config.yaml
n_kv_head: 6
norm: "layernorm"
norm_place: "pre"
MLP neurons of a small language model. Each row is named by its layer, matrix (up: input weights) and neuron, and shows model dimensions 0-191. Each number is 128 + 24 x the weight over its row's rms, rounded and kept within 0 to 255. Numbers have three digits each.
After each neuron's rows, "fires after" lists the tokens most often just before its 100 highest values on Wikipedia text that the model never trained on. A number after a token or word is its count.

L2.up889:139115105143118117119150111149112151118166101137137121144156134151049129126117132180126130100157105093101137135117146120137138110150110161148127145124100172137144099108125153093100146120158085076114137116150134160158125155101119179111155128120144133153170154109101147102135112129152153143158132087095120105092156111155118114113125106102081176111124103096123172106094151109125138130145156147120136095100162132133143083111113135092121150143126114137143137126146088065134100132156093173127132140142170148141106156133110110135111141176172143116132085100112146089137162139099134148
fires after: "\n\n" 31, "ed " 9, "P" 7, "A" 6, "- " 5, "s" 4

L3.up762:123120104115116118076117150085132110062138087147124119134124106073154151138161188132129149110130128138198129067095126107155123130135134146189128141145107138137179130180108132126127159161099126132152204146104151103102118135115122138132109134103103128117119130124147137112126102105172166138134105098153079149125144110073114132113150104075118161119110104122121136150138138120088109107124154129138142148149127099187137101151138112106107123103137144152152103095107132147161097138132140120149144142120143129116129084100110145158120129145124084147142108110151139112141130118147133155
fires after: "- " 15, "\n\n" 15, ":" 14, "T" 10, "opul" 9, "| " 8

L3.up78:110090111143122107140164136092102146149118116096147154117153142134087127164126123142110124156105141108111151103141167173121088123156108136095116105097098134147147122108142091134137091191130161105100111148103137128141109089143064081121150155120123156132153138103099100141125136090168124148125140066109130156178129123129140117129109120117137153077140151139134140137111187067102128117140100155111145067126136166145124149138142114104161128126154159122137122118120145155114106126126169168084100140121123134126125119107086148142118161163144106130105148105149155109136145091134158148
fires after: ". " 42, "\n" 28, "H" 9, "Th" 8, "\n\n" 7

L5.up916:146179148124131109112152140101054143098122136132106111186126125138099106138137164141108126125124128072114151103126093118140157175116129153151124153086087152124152121083111140131110143105126146102135141111093106106135156132121122144137118111094112200157102157110100155139162081097098125170147106146146137116147133097158084153135136114139100098078130094092144155126148139147137091151146124123107148130101144158114174112102108104114141104143133140166093111129112131098137139123167109111134152143129167158164120143142105134105128156144168130140120138073173138139130113122104103129
fires after: "u" 25, "o" 16, "m" 12, "ro" 8, "tr" 6

L5.up404:103108159119127100153182100115134126110147105163168138104129103101136156079111149140078120112128147155121140154095137150155073162122150151111128118112098175135156173128121132095122137121121108105116147178142133131119150137102087115102169119089151093142130121137104165107150156154112119124157124124139115118136128152118175098064147098170069103102104123116129142136147108135117090114159118108125153129118109121155104131148109168152131144161094107108162084152138106120122129076145163143136128093120128129151128152103118100126106185154137151168136141122144148119163146158131102134
fires after: "m" 22, "m " 10, "W" 8, "} " 8, "{" 6, "i " 5

L5.up839:104107148125137124130119104131127088102128089144162162086139139128163062121112177073098120098117089089117109157139163112136136146138146095148090154101178141139139137102146174121121116141151129121118147100088100127119130148113118125159127166132113136119121121095106124130110132116106123170110118123101111112152147164160125121121120138119110126137127170179087122081162126150171133116154120143127144176146127176098177147146147160165105152120165165141151133129142108109152098117134146140122129108123110127075121117118071127118095167138105123168086141143145141173107122107155124129
fires after: "is " 15, "a " 9, "m" 8, "s" 7, "his " 6, "h" 5

L3.up620:124120155084146112104107126111118110184138123126137107119135102119128139132131157137171131143117120107092109131135161150182118163127100152126145203123128146107109135102147148154094130099137117163144114101144172092137137087126131100143114129108104086141112105125176115154093112085123138203155124127128109132135104140119138140101133133110132034120128143175148118075116143152143148145119170160093122153102137110161163141151098121128117133123148130096142141110140136118127106139176089123152137159102116096110141113134144103148123104121150083145124120152164114149081137120157124148
fires after: "and " 30, "the " 16, "in " 9, "at " 4, "for " 4, ": " 4

L5.up26:151147136161194157127095127147107144106098141119094143126142142089149115136149166120177051151079103102135116117110146118142145128160123101113111163100134142113107136127088129124111126089087143151121117129115103153128119096134138095134170126167119165119144156156131159114167149096140138137139127141082142144140128162143142141118144146093130090086117131166134110116137131154150115130120078101132103122114130144122147114121108128166131157103130143139105113174119122102124104118103120144152111177130100125102161194078066114157160136148093130137094135138169135135102111110098125127
fires after: "H" 25, "h" 20, "m" 13, "im" 7, "th" 6, "G" 6

L5.up800:143167129170105135133148120112155137100127114137110133126095085156159132159115113098128102078116123127124152093125137152139110180152149136143116137109136140104144113112140099176160117118125122158120151155141107133159119119117124095107091137078090141137136148120173114170128140123100126131161144146160127119170104130135147135124113175199144131166126111101131186089157126115131110087183160148115142143120140110166124157105119174149153105054105126157125083129121153133112129092107125118124099125133167123126100082117125097110096103083103120140155105108117134129157113135106120114
fires after: "3" 37, "it" 11, "ur" 10, "est" 9, "2" 6, "4" 5

L5.up892:121105142131175154121114159100137143097120130153123099123123124131139131110104188168160158110078147092136116142069121132117151093116160109140133080100123124104129140115151127102094095147138112122162105144119153134127105164097115131180120112174115167146060124099117152148117149113138146116113144104099086113141103081142103149088114122113100121125117161138116158123139122160164135157148144134122111149099111090141158125139121074136158170135163139131100110133076115130130076085093113116140147150188143132128141161149140119128153132113122142141133160097118180141135110129136143138
fires after: "gr" 12, "aph" 11, "ter" 10, "istor" 10, "Gr" 7

L3.up431:112117096105121108094164071133123096106144163125136149144111101133146112092146150197114162120126161130084161148103121153133060104154149153146121176129132132113135133141134134154155106100130127144144081141119145128124148086119147160133136086118146121106120085149083127096100132100132125143111134106104096187130142109153132185106103144150126135122104139133118107128142088137148127112109164139142188150133143142116137156138142164160082142119164133166147116190136123117146114111135083124144122120131113147126152114131097124097135088063107111144119133120124141100110135161109145103
fires after: "the " 73, "The " 11, "a " 5

L3.up648:142149105100076117131094112085107143094129167107150118153130159142074132150096091106134092163157171141186118087105190125159153131158124144137096102135109148114126117107110081117149120163135156124139113138127131125141114110112120096109129121159141149096114098087157101129147130105173107111153134140139136193147144123132137106145140135123109134120111169114141114057106168131127151097130147114120144107115102143148097111143125158097150155133139158102161099162126091168109108133112109135129101120177127155170148138102115170106151128159142107133141104119129141085130127149118146134
fires after: ". " 64, "| " 16, "\n\n" 14, "\n" 4

L2.up255:091145121131142152153128131147130082115123126094162125120106147121109118133158139126143125094111114128127134103060140140140124117112117145110115109127094123085098150163098176139162125118150057152166130105148048163146116121132142155168138117127145158115155088137126109071116076131133134130172157139090154156130122119139172104103108135136136180139174114146134129153141132101147120135106139105109156155120141139142141111152114125099129141154123143132110115116120134130101114130098153128118139122152111135163132140066129114140155119150124091193149112076129080083157124140093133133
fires after: ": " 31, "-" 12, "C" 11, "T" 11, "." 4

L3.up426:130118116135176130171139119151154157141074133142164177130180164118169119129128135142090152117109093138111163192144129138140114148115122117165124089093167136134114174091136101142133120128109146078132108129096168119119129136098119178101114106131105110137155118136142122136128105121125150129159160106151165111098124129104131157120125150118145125080122142128105152104096134145113155087160136106076129149128131105108127082143114151158114133101122125162117140083111114125121085120181133122132168115135162151090148084121152143100113096142089130087152130152151136082116143119128156152
fires after: "| " 56, ") " 14, "is " 11

L3.up188:123173179158118119152134120128122125099098119163128128077100105129196160067152143168122138136075181140095115148127101139136130108089131177131097159094090149170117135133126143071156138152112136137125113132131137138137109124117159098152125090124115130146181103100095109112123145128094151109176125111108142101124179110133133156141095109151098132094113073137123109155144129134132138096134113127154120149129162153112118106117124161111154159134106133126151116174127080122101133123126150148126110154110102129144134110142087116131112141119111126180135118101120114138095130187137133113
fires after: "o" 17, "R" 14, "m" 9, "ro" 7, "W" 7, "M" 6

L3.up18:163122112148121141105121097137120127126136069067121144146135190127134129125087164133111142108147115114077129119105125160136088146164183116161129135149146156137093181128139079106137095131138097121109164127122158157120098070125121117140153123120126150088099121140143112132080146155144085121115181153129156152113131166144127153160088108123111159116105078118144146133109129120129145120158141119121153148116150125155175152122103122123105117115108108130145136170106144142159141116151115142116135142117156121111092120106135130084121166128104140096158096171144079130139109149137077115
fires after: "2" 11, "1" 11, "3" 8, "4" 7, "o" 7, "5" 7

L3.up626:137137125105169129102155133122151141092132101155104108148119169163153130107116102139141176117114125129126096145153116092162161139118151122107157163090118106187111100119116114142150114137143120120144103111163134135149081130100100117132122159165117110144138114136160087124130136154113140138146179153106125129077119114126151094114137139101113158131162135136116158117110116155087125136100112141087139073161123108174108140114162122099104091136113052132119113115098108136119140152119135131111161104128117136139094147186116162136107091118085121129086146159148126102191156167120136144
fires after: "ati" 12, "Ser" 12, "ag" 12, "er" 10, "Or" 5, "Ar" 5

L5.up20:092108160130144142136140145149142127096081128129111156149123151146124110124086122130125077174079133144110144135155120142105090117147095116094134164099135156125138154127150135113092126142134148107144097083124122100141101144124114108118139116100104136117147138126100120116138076134136143117159122159141151141102130148172149128145149145117113144119148096094114128127063165103139142131132158088132117140123114119129149089115117068072128093160138135145175094152103092107124141129199109107159171120134107103137114128126097157105139199123161140112161115113173160156135140151096124134
fires after: "tr" 20, "o" 8, "a" 7, "and" 6, "m" 6, "d" 6

L3.up661:145148154158104129165141114123117171138175147122128111116099127121110148123095096120097148116117138121079134122105138114142143122175137121177149116130071167132127157150115136164112113115138107190109089139164125118166115172088093078103127137113113125110148155125142082137159144129141136148137127137124144152120093118147110085151118095142133132104127144134126150123108114136156137142147168158118116099129125167137127125134102150100119169078136144099106097115178141120165090152091127122118149129110120130151090157118127136103121119171200128137100121095115118115101208135104115112
fires after: "- " 46, "y" 8, "ce" 5, "t" 4, "ation" 4

L5.up303:128113120162129147165078155127115074122127137103136162142097141126167098131094152118132139114149135140113171139127164100111125157074105114081136154112136128118069136151103113110096153120122145116123158142096145113101134110108147128112152111174185127121130170124148141134118136106133153174087117163123149153132153157179116112106140134127147156095122153142091128157103129127079100154149122139183143154114122139117142112102121130156138123110147124139144108134094120164117087086149096123107143139143140112166129119081095079150096136157166140082135129119167135111141102104092096142
fires after: "|" 97

L3.up103:134154175138129147163116100136136148110086142123112123108152119108109099144158123107125123168090084099116112124093114130135100154167102136120134114134119124132091137147155135147090122099129113136123134107126149114098143128157091176145099134144153161121138084120150112104095110131138126168157137125079161183112131116145162128130140135141140183137124104103129126127120111097114102170135118097148161124115173117183197085160102139123120112138142142133125141159113111085097140156115143096146126177156137110136159163079184110117089143136097105155120143105087150108156110123144105110
fires after: "al" 14, ": " 12, "T" 10, "e" 9, ")" 7, "ity" 6

L5.up506:115103126131111140170132126101129094119163100110155147139151100140102097186114093151128126145106095111167145138102119127159108107129094120148135138152132165121163128136085134137109118168098113133133094138104123148146111114122131141121118120138143113102155127105119057139114102119114124136134120100103148185145156105132119173157113117173128092109142175097086124126159129152148113139142125106175126122103103174144104103165173167098163179156118109141118096136120099162139128132111148162136142118089150156122124127107095166109124160146115116156116121135164163106162091161098090096
fires after: "\n\n" 23, ". " 21, "| " 17, "\n" 9, "F" 8, "H" 6

L5.up189:159114091207152117114119179116129116117146164072123103109111141109111095126157123158128141188110164129142152133087191170141094121122157153132148135108153116127176150092136099139125121122119111132140133111142113151114109119085130086115125153138119107153141115175138128114136080137123127118148118098093109174153107138109152145113104121126144122076121104133153130156155106103126131102128123178123132101140119099189109101123120092106131124135133146116126094071132113160182096127133133168110107155139139122120154134157159140131141154097146089132130132152133143090146131141104095135
fires after: "| " 40, "N" 7, " " 4, "V" 4

L2.up346:160143101113134129115172156134142150100169122142128128117144117122135118121167116175138142100153132142131157091102132175131131133136165136136114145109137160115145159115072110101115130111102127153088133157145072138137125114117121117112143174071170125140184111175101093076111125115118131149104117091103146146175120128142163107145125112097090139085148160096091146144084147130152098143109094154129100117124095127114130106125101126118096162102155125091193114109158141104153106129102122158140141122132146171140120143129109102140115138179169130114165121113096115123108124142143114120
fires after: ")" 17, "°" 15, " " 7, "W" 6, "L" 5, "8" 5

L5.up275:125142153097142151122136112167115118120151121122148082131114180159060130118132139098087137130100155102083111122138104116145152106129131127145104111132158125120157097125118115113119125107131160113141082125129150154122101129146112059143129153077113122085155145135088093132158115178138154140189151111090105140109127089107147154094150122103138115143165146163112124139150113153149117110143125112155110101092151111133163148160147118157127107154081129140143110147140123084108135160112125094133178136146160156117110171104123137108100131119159158150081141156141118092148122099120161114
fires after: "par" 18, "em" 11, "tic" 9, "Or" 8, "Ar" 6, "eg" 5

L2.up397:129142136132175111102138141173164103087131152122128097157111159117154121138166145131121133095134151133122134086151129120097110149155164110155138102147135104133089105094145131135166156152081109142105112113110125121102172103118097109089149105120123067177109108064124170151107157103127163132119109131152150101143162126112115085119132102143096094170095121177140128121158146111123182162134136130095150093100116121107166120137128146078122095100130161161120136112117125155138143106150118180087124123149115117150123110124138145120140119087125149121172143109132158119141124156135147155
fires after: "==" 53, "===" 39

L5.up704:155124105108142137119090135162162126105152105140089096148109134145111111121112147095145146120097133097147085109141140128128137089123100155095124188180144134150188161121165084120117115154119107131121105107119108113136152141102101128155105138114162184107105112188137114146129139148144100109141093170094121158114121114114121137120110130067084149085154134126117111146113133140152134088169166125152169118126110151139114133078157120148150181133112124120090104127094112142131098132115140096177144096112106146140145115116130096144109106153124148169126134134135155152141153170150112127
fires after: "le" 12, "b" 10, "gr" 7, "e" 7, "he" 7, "fl" 7

L3.up213:064138111127119160148138116156125116110108161137122139126116101114127112111108182157161158145099126093127114150087138127121108147102142130142150126088116130060150202169109102132106162128094129102133125075142140115098126110101123135161118128137110078145145137112097160134090133090150138179135181103162114137146125122145088152089117137121152165103132142165121168126160142136123133142127117127114117135180146126130080114131128124176127142116100095140086082098136115140136130150164101182116101123125145163110129122144105096105114116121134123122089133148119171129125159132112138143
fires after: "the " 49, "The " 27, "s" 4

L3.up94:137172168089177122149115105105152124109116111105111165148102107135145094155127153092108128101150101128081127173161177117133125115064124138154096114116175142103095146168078140123170139142090118131134133141135175126151136154133134127130123077167122126096104137106101140119103099137113103128105130167065159147128132183159161142107124139144122153110127127127129085123148134192125102138127124166151137129144132093127114113111139061103138118135134084100101138135135102095103136127132123101138158123144140139143162117111113140130112130172150170124136118118138118122115158136099140151
fires after: "C" 22, "v" 12, "g" 7, "ev" 7, "p" 5

L5.up53:157076105132095142168140112148137154144162121127100107131139165132163148076118133122149132145098173118140101140105096122103133164113127172087087163086116135110135157087115170121095137113136159121145120122142101128163139136073139123118131168142188114158123114159120073135138133122114115154127132108136178162149151140131180117114114106151094119134122092118116102130115137107093157114114123142122098103142126128182149110147123116135171131129115082132155106133114082135112141114153150147097148123109130149134147139112103120160120137119105130099151105069186144182115149141111120113
fires after: "a" 31, "A" 20, "o" 16, "he" 6

L3.up357:107118114099142138109103128118171088104156112126118102117131093152117155173144174176130143143111136096127176111124126115098096115135111140124097182103121160103160083148110112106148155116101151151113130134109109108173157136054094117156099142082096144099109156147123142091127144119176162129080132112162145151138147154122151146180173098126121164121143154100133094136093141162101123113110115154172156119091123126160146101110144115144137165097138116150125110113128106121165163096136142144130113158110103132146119118140136138148132129139136113093111105143106153116163125131095156119
fires after: "S" 14, "E" 13, "I" 11, "R" 10, "C" 9, "P" 7

L2.up868:124116122126101112114106120153177136128149045108134076147108105142081126167141099126133122111134140115154107137084122160134132108144166134125110133115123135123110129194158127130141114102104092148098110126077146090153130139138127157187125131109121130133113090115131138105139087170119143145097125124125140126104158141137177104137164124115154153132165132161124115143111145105103108126119123120110124154080162117134181108124141128129120161125144160107130090116165114086112107125114159135124117193127134175170096141092171102155104119153131104182128114130108133118134121176119144141
fires after: "P" 17, "T" 14, "+" 8, "C" 7, "H" 7, "O" 6

L5.up559:129109131125108114136133122099171140136118155127140126138120140125162123113120150139164127111097143138123110105140132094144103110099082124104117168132124138142135146134108116121152098102135138100084135112123153158118160157115140107119149102131162080115093141118148141130123151120192134089100156167114141177139123117110159107127130135080101094103146164132137110118125180132144055123117134088135126141143122162122110138150137089115147170155090092145126125155114132142147137135096077123145190148124125191083120163124098125153111075163126188157161102128133131134126120137110089094
fires after: "b" 37, "B" 13, "m" 10, "fl" 6, "eb" 6, "tr" 4

L5.up624:119133091149118126106070180126124128096154122141131131132123109161137125139138142136171126153124114155134164150110153153138126157195121165183124111093099134117178136103113115168115126131100057082100132148153128157130116148077114095116142121124106125136131155114149139096146104129106119134164127077112065166151141087142098115105159135118116117123126121106148085151137128110114119122090117149116138129128170104135056132122124127118129130154127151111116107070112121149155095114095146185108114160141155119128137110135111157140150152108161120144124143149130158112159130131098151124
fires after: "| " 64, "- " 21, "T" 6

L5.up448:109170137089151111156127074148169163122130104137078130110127147141109120113178180155096174150152103122121168106116172153112130088125148111111129107130171126162111107105100140145102126113124102132116113158099144133142162118208163133113102137108090149118125091120114114104111073164118152160112140141125135144165116124162122121122148139133118129127119133130111125151133093129092102135112137113123114139072120116172116164168101135129094142139174128106112132131138100122154133148159101118108122143150112187154126067120154108100124136141155143121084126129101105112126133158100149125
fires after: "ur" 14, "ev" 13, "T" 10, "d" 9, "th " 6, "g" 5

L3.up586:090160098102141159119112136114146120106100106145146128085143110165117129113122110141097124121113117121137143123106116084077124142122122147117156128079140137087124118133104130154126102115124133177148178105132128121126163158120155105134101135057074122131093119124145106143144120088138129131156091155178149173137122121110177090111174180112094146140092132151113148131160115157147140164151137140173126096131127156151150068127130130136138129089118164144149142116148132108124137107153141159113117151147119128164114113166142138135125172141090098123085123132107144133150184110105092128
fires after: "A" 14, "S" 12, "E" 11, "T" 8, "L" 7

L3.up543:140107140148094102126107126125133137102103126124148106125076129133180107101117111098166152111151098089145169124106128147120136187137139099119115123146112150180127143112133132134078126134157135179109108156143167148142122133143139152155174153104154140156139101136167116168124131148096121076156121157152163141136122084156150126103127117143109145105105104140109133100157129127066118137105132133123166145144126089128152144148129178147108119118141113148114095138111121137140116139129099129135122111151167115132115122159180162125150105119118144067118082084143066097138123106119079138
fires after: "2" 13, "7" 11, "1" 10, "3" 7, "9" 6, "4" 6

L5.up618:151140083143123128138100115085111145155133139113173158118119077124094136125155156117141123164157113158132166153135154149135084152181132137168122147120121141113185185141121103132144121149159115133117149108137124117122068124123129086125176142108147148129128118120109104168109106113129154112115106109152091133149106148079124115112152125112120121105131126126152095120097117102056117100158104148114114109120107137136063121158105136105147112123142131077135113082111107170143110113137135170157174151144131137143132120117155132146133124145169087125126105168147163086125154146136153105
fires after: "\n" 34, "| " 30, "a" 9, ". " 6

L3.up145:106155151109094117110114129145101096151118154132127155106166145149118125131102183178145157127115098089067122161112140145146108094105156121139112176158122136135088133147129134127097146108148120152140136117166140131122170107141097121135155162142100127098093134099128123098072117136135153153167101095159129160103155115124122168106164106140137140122091150163147129128118124172168124114129131175103133086167135113143124104131129114143121120112121139134128117165123141149127116056169151169104125109089178143086155120113106115162127093116119117125095102128143126125112096123106099090
fires after: "the " 36, ", " 19, "| " 13, "The " 9, "and " 5

L5.up40:104125117125111151150111125143163080082120132145127149124100100157177149143145178136117117176121148124095142142144101120105139123160075130121117135122150134162124164132097104109146106177115144125071113155140135131096124131096115073126061095143153140082156147139116131112139122119132153140144130140117143121123131109132187113140126113160137131158069125158149127135077139131140123151130118156100151126079173144148147089141126117124121141125121098099097117160150133091165140159142128106128141097114131128123067133162143109109136150092110125132145128140141171121081189144105121106
fires after: "d" 21, "W" 8, "m" 7, "D" 7, "con" 6, "M" 6

L5.up7:161194107139148115131149111121141138144088098099154144137115136129174169108117173107084110127105101126102154134136135133093133095149123112126146117093137176155166089086132132139085148145133098149128137108071129089098142128094103076133161139123101145121159091120179109112127110154167101148137111147067127155128148146104150099171150145095104117132145149093100159091071121143128094136132122150122105112123134138115151145106112143145142138181139142125138109122116118122112164094141169170160101133139139128112151128137139104119140117141135140122104157098113127139122174147164140118
fires after: "m" 17, "ex" 12, "M" 10, "e" 9, "tr" 7, "x" 7

L5.up141:120141117135159121093177099136170119114107158131124139124085129148151119122136081125090125136138118115091136150115100154150100104123128094134131105112112134110093102132163139149146204123095143123136122072097163105105151141072123116154134135126116118152158126118143078106118149155126140148130096087143160118174136120147127131149150087112172072149146147133122173134153137134160116088085107151123093145139124105130181155136101141156123152122136060124142128134130161136130116117124133156125106108128121102176094107115128135072148097122117147174154107124129177125136132115131103131
fires after: "p" 24, "M" 11, "c" 11, "tr" 7, "br" 7, "r" 5

L3.up905:134140086091138127109092124151170067116117086101118085134118113145124138150155146161119156194160159080124136136102139133148129122127112143144126149146107112088098141143132132107165129090142140140119161106163116107114142129106149141129115091079122143146120145113124149160152117110150130137110107142145133151124164159074183120143128140097142174113149119115118089148183139099115158161135138148151137150119141165151145109127126141107136149072088139139135125156122103130117141077155136157092115146105083142125091091077138132116147115137097107127118163102164116102115098124121164144
fires after: "S" 15, "P" 9, "C" 9, "T" 9, "E" 8, "O" 8

L3.up231:156106156138122123148117133129110132118109166145099099132134122119136094141122105128178059154135175136114109116167107141129140120086148109157137134125117187149096132110112119121159141114113144144125155152153143115112130097084184107133156123121161101118129133150149123137116118135121141143112126113132102184118117115180145121139095106115098140118092084135137142174121134133124098156117087156100116133132127110105105137155162115146131096152154172115123102141073117182141094108160113121092052174093128135123143123113141102109141099157160144091129097163139124141173122095153126147
fires after: "|" 34, ") " 16, "2" 7, "7" 4

L3.up687:131129122144157079093112171105139092074099131129144118120109156128137129146183127115108139129117110141171132127122123092140116159143151122180100124086081103120172159108152163158151165140095116146112153144131172138104123116131110142158120088127114076114142096125137124128137090122163152095092113159120097136132119156130155105142110115164132119118116146150149152079142135136141128122128153112111124163126106149146147081177099172129110130075123123113074160126121128159120152104105129120112157123188116131090138089132131141140099089126075135108136169147127152131114146143138147111
fires after: "===" 48, "==" 25, " " 12, "\n\n" 6

L3.up185:113110100071112113117140123137119103130153114127132123074139098148125094112126133072103161138142169154136131111111115130107118129112088103139101133130110147132175108124123077168120147166104176167139111103099141111117140160123099133107155148127136110147206167122149113098139105102165179122133141124176114184154135114138121136143150139153068173145185124091125117123157101130103116098106095129125147132119105187144150130154153099139155132128142153136132127110129125122132127091150162106139099113093120128125113097101093155117158152127120115145089156098112131116120123136134128093
fires after: "H" 13, "R" 10, ". " 10, "J" 7, "K" 5, "\n\n" 5

L3.up138:081116137055140092078128073157110127132134111141115139083110116157118136140125168121086133120100127104125129150153154144131099127181161137167124147119134166134138136155110132145122114149123103146101137127105098101152111123174104111156107136103113116129092109125162122131096164094111184159130115157160137175126098147142105102146146126145123106100072160132139132145152115145157091106111173115113164106123140093174150144156110131163119122155117130204175115166152138150113100120131112112136132131115112100103162124114156102139160121144092150140133104134111121113135128118142126111
fires after: "the " 26, "The " 9, "Y" 8, "Nor" 7, "Au" 6, "I" 6

L5.up622:088126148092121137107130146082104135111133102154091121081118110127125142099119128112144135155100139143120134115148133129155109128134025093134114164104142144122099140079132137093094119120158136166113108102156139098158140103113145119156117159094133133158178090168126111093110128164142149163107103186112119124121144139136126156135126151143094165153125118140115112161155161121127138108128143149098110129096096093113140092121119116152145132127132113106160144115112115124107130133140171182155113127124129135083131091118106105133136178151152099186128152130142130145171139121130185131
fires after: "s" 36, "el" 10, "sp" 8, "o" 7, "ul" 6, "a" 5

L5.up788:116144168104096122142132121130128113151115170100189149124128151181112147124144118090104120118172117109119177119117115124118163102147139130136099118128151141120135110106071111121094126104118116153127116096113117153091146116151095160069125131133128135125109125141132149132092187113117160184199143115137108139139118137126153129093180118144111122137110103106120138093061161126118134112122154133120115134098126124158162075099191151105136085127117157133154155140165123127097131082146144140144130122136134153130096122120126121131135112134117176084102141119142131153125154107148109168
fires after: "T" 18, "B" 13, "P" 12, "the " 7, "A" 6, "F" 5

L3.up938:117124147116075127123124101100104105100169198106140102100073094127088119139107127110115122124159122136123127114144170119132143098143139173122124151143130190113082167087121088138101107146129144117154126145142126137131112121139117123166106136137107093129129132141147117085133117115148125162129164133151118158122150123149118165114144217142117102117090128152116137127098115111164130120103105145087128140113128172145106123133143159150155124172144108119153136138108155153134111106137123115141085132103154182103159083112089141143123113156121136128117152120150167118055147119097122133
fires after: ". " 38, ", " 24, "; " 7, "and " 6, "as " 5, "is " 4

L5.up608:133145106157077132100124115111122110130146159123181108127135119138123175169101107103146122151100115125136155068159117072149136129154114172130103124132132135110149146130108133146126099124082172127115104133144122168126129112137143109104144166138134133123140120100122150138152128127137136163158119065132111133157148131155148122126161153087106119155129144163116126153142120058153124146106164124111126151125119123131106153117118118105144117093161133091153085092129122108096123122176122193179118124183116125086132121116103135141131115152181107145091106119141096081131093118099125168
fires after: "f" 50, "F" 14, "P" 8, "opul" 6, "N" 5

L5.up938:119142110133130100125101150101090107178132128085112098112138155143148156162152129108085133143136108078146111121110122118128104142163155144154159117135123184131194115139073137152121124129079095157145082173138122127131110110128111168161105093128115147111131123128146150105156097140189149140145096071137127147133107158095134130151179124093108087089096113149152101154157102154154126127157124094140130123135120140129125117126137121137162117115143138108100136114118123140133141156083125118115169150132140138113163158098118172154128107133117133151083155119141108095125113109081109166
fires after: "G" 24, "h" 13, "H" 12, "V" 8, "i" 8, "N" 5

L3.up501:140140124120144093136087144143146120133096143100138103080167121181115081149100102135113157126112098142131146143141152097081137126142143157127134092145178125126119148132124105133096117080089160112149117105129153169103115132109132126142123136114149113131178109150144128158142160098181150161125131111158168134151169115107137104114136120147144146076165096117106128105105120140127131068140127138103138111148171106161125107177122127126115136139154145139135171123141156123131130137184113123152113138133110114127100072057132097091114139131107149130109125134134130052117123156104144116
fires after: "is " 41, "\n\n" 6, "a " 5, "us " 4, "(" 4, "e " 4

L2.up430:124114131146156121148127081145141126129124113106132105156113098173170173130126163107127130124106076117134085139135152108137101153090123127145149109133132150077120112129128125147149145151074151094167114131136166137150109137106146151115161111139105069072139134142081121112111087138111125141120166127113156123150125140113146123104139115100170098115165157167134160114099117088107163140153170089139101110062113158146137143141135100106133129122178145070118122171122141121163139165130125123123150115092145134112150114134086140145147111115147141164110088113093151149136121095124106143
fires after: "G" 16, "c" 11, "S" 9, "f" 8, "t" 7, "C" 6

L3.up733:107080165113120133119151079091096132102148092128110157127152128107135122132116131091099131086180148176118176137085154168124133137129077110156139112114109144147115117145117115192099136155100129148123152132122107134112119162137106096161132159177130064115162135109118151120131135090160145146131139115147089162114142120135131152150132137123111162144134170154095135116122105084111157074147098119130132131142128148149156136144118130147135143154154119140153123108126142132138109137140168120174118119124138106131105090140056159115093132122163148131111119147090135086117145087101098125
fires after: ". " 39, "\n\n" 15, "Th" 6, "\n" 5, ", " 4

L5.up817:121086160133136163145171078095135121108125101146111139089083120164099137093092174153153132149111114115139144132136088136143115135098104124180102139134071133138127107112178154084142097113170113090094144119135120109118095132094124130131147133175130152135136126110177110146133120146126160118138143141127178121123168117129112138107133114160107127141114158126116103117091115126104114130124130122134107135157163114175084110135122125148131103178151120141164152120182070139092114115178087156128143122154151129100131138124107129145137151121139135081136158132168159080128135144134106158
fires after: "m" 22, "tr" 10, "comm" 7, "oll" 7, "inter" 5, "d" 5

L2.up454:129129139114143155117163123139143128131159135123166149125121121103111131142161091148115159111145105103134138117101138127136117114143137161141141169119084151140162127135128163125108115144129094112103125147160136126156063126096120133129146145120081110147144158126141147145124121129126154200112122091118162151114124113104161152165156125084085137153124102128143128155113107144132146126086160113155125067132124129086111132126041141106141152111145095109174127072125136135164097115110113127138073157113128125106130138156119099146102091183199156135153138138116098139129154100126122111
fires after: "- " 45, "L" 6

L2.up280:169142121159159129124083108115112151147157094120191118115104113170119158155130107139121126098125109093111115147129108118150126129133163143158112098125095159139130138137121109109097110110136133105101155103173158126113080133165197087139091152174115169114133110153100129148117107128152108151113154098108151164169119089129105104139137114116127121166159112145146114114134109095167187143134153098146120119129163107119173147137081116091160157113122085096131098147102113161148121150126136144110111074120108103135123157141130119092119126137144110109109076122116119146158127149140145148
fires after: "f" 30, "H" 10, "h" 8, "e " 6, "F" 5, "S" 4

L5.up255:108192099129160096135109123170133089116145116151128142119091168112183126152126109120170130153138138117122107142100146122131118103132116097131137145155134137127163092131081105103130143152130115119129114146109111133129156108115099158113151072184131158151120108149114139095111092132131111146126104108121108145135155092126110114160148078121126093190099140148109128120101174135131162137177143126173095162138128098139165088161131132095110108113084121116131102110124128095130116129154109125162122108144153145182103149148116100154154121106105136082100106100153140157130125118186132128
fires after: "A" 15, "k" 11, "ter" 7, "th" 7, "ab" 6, "F" 5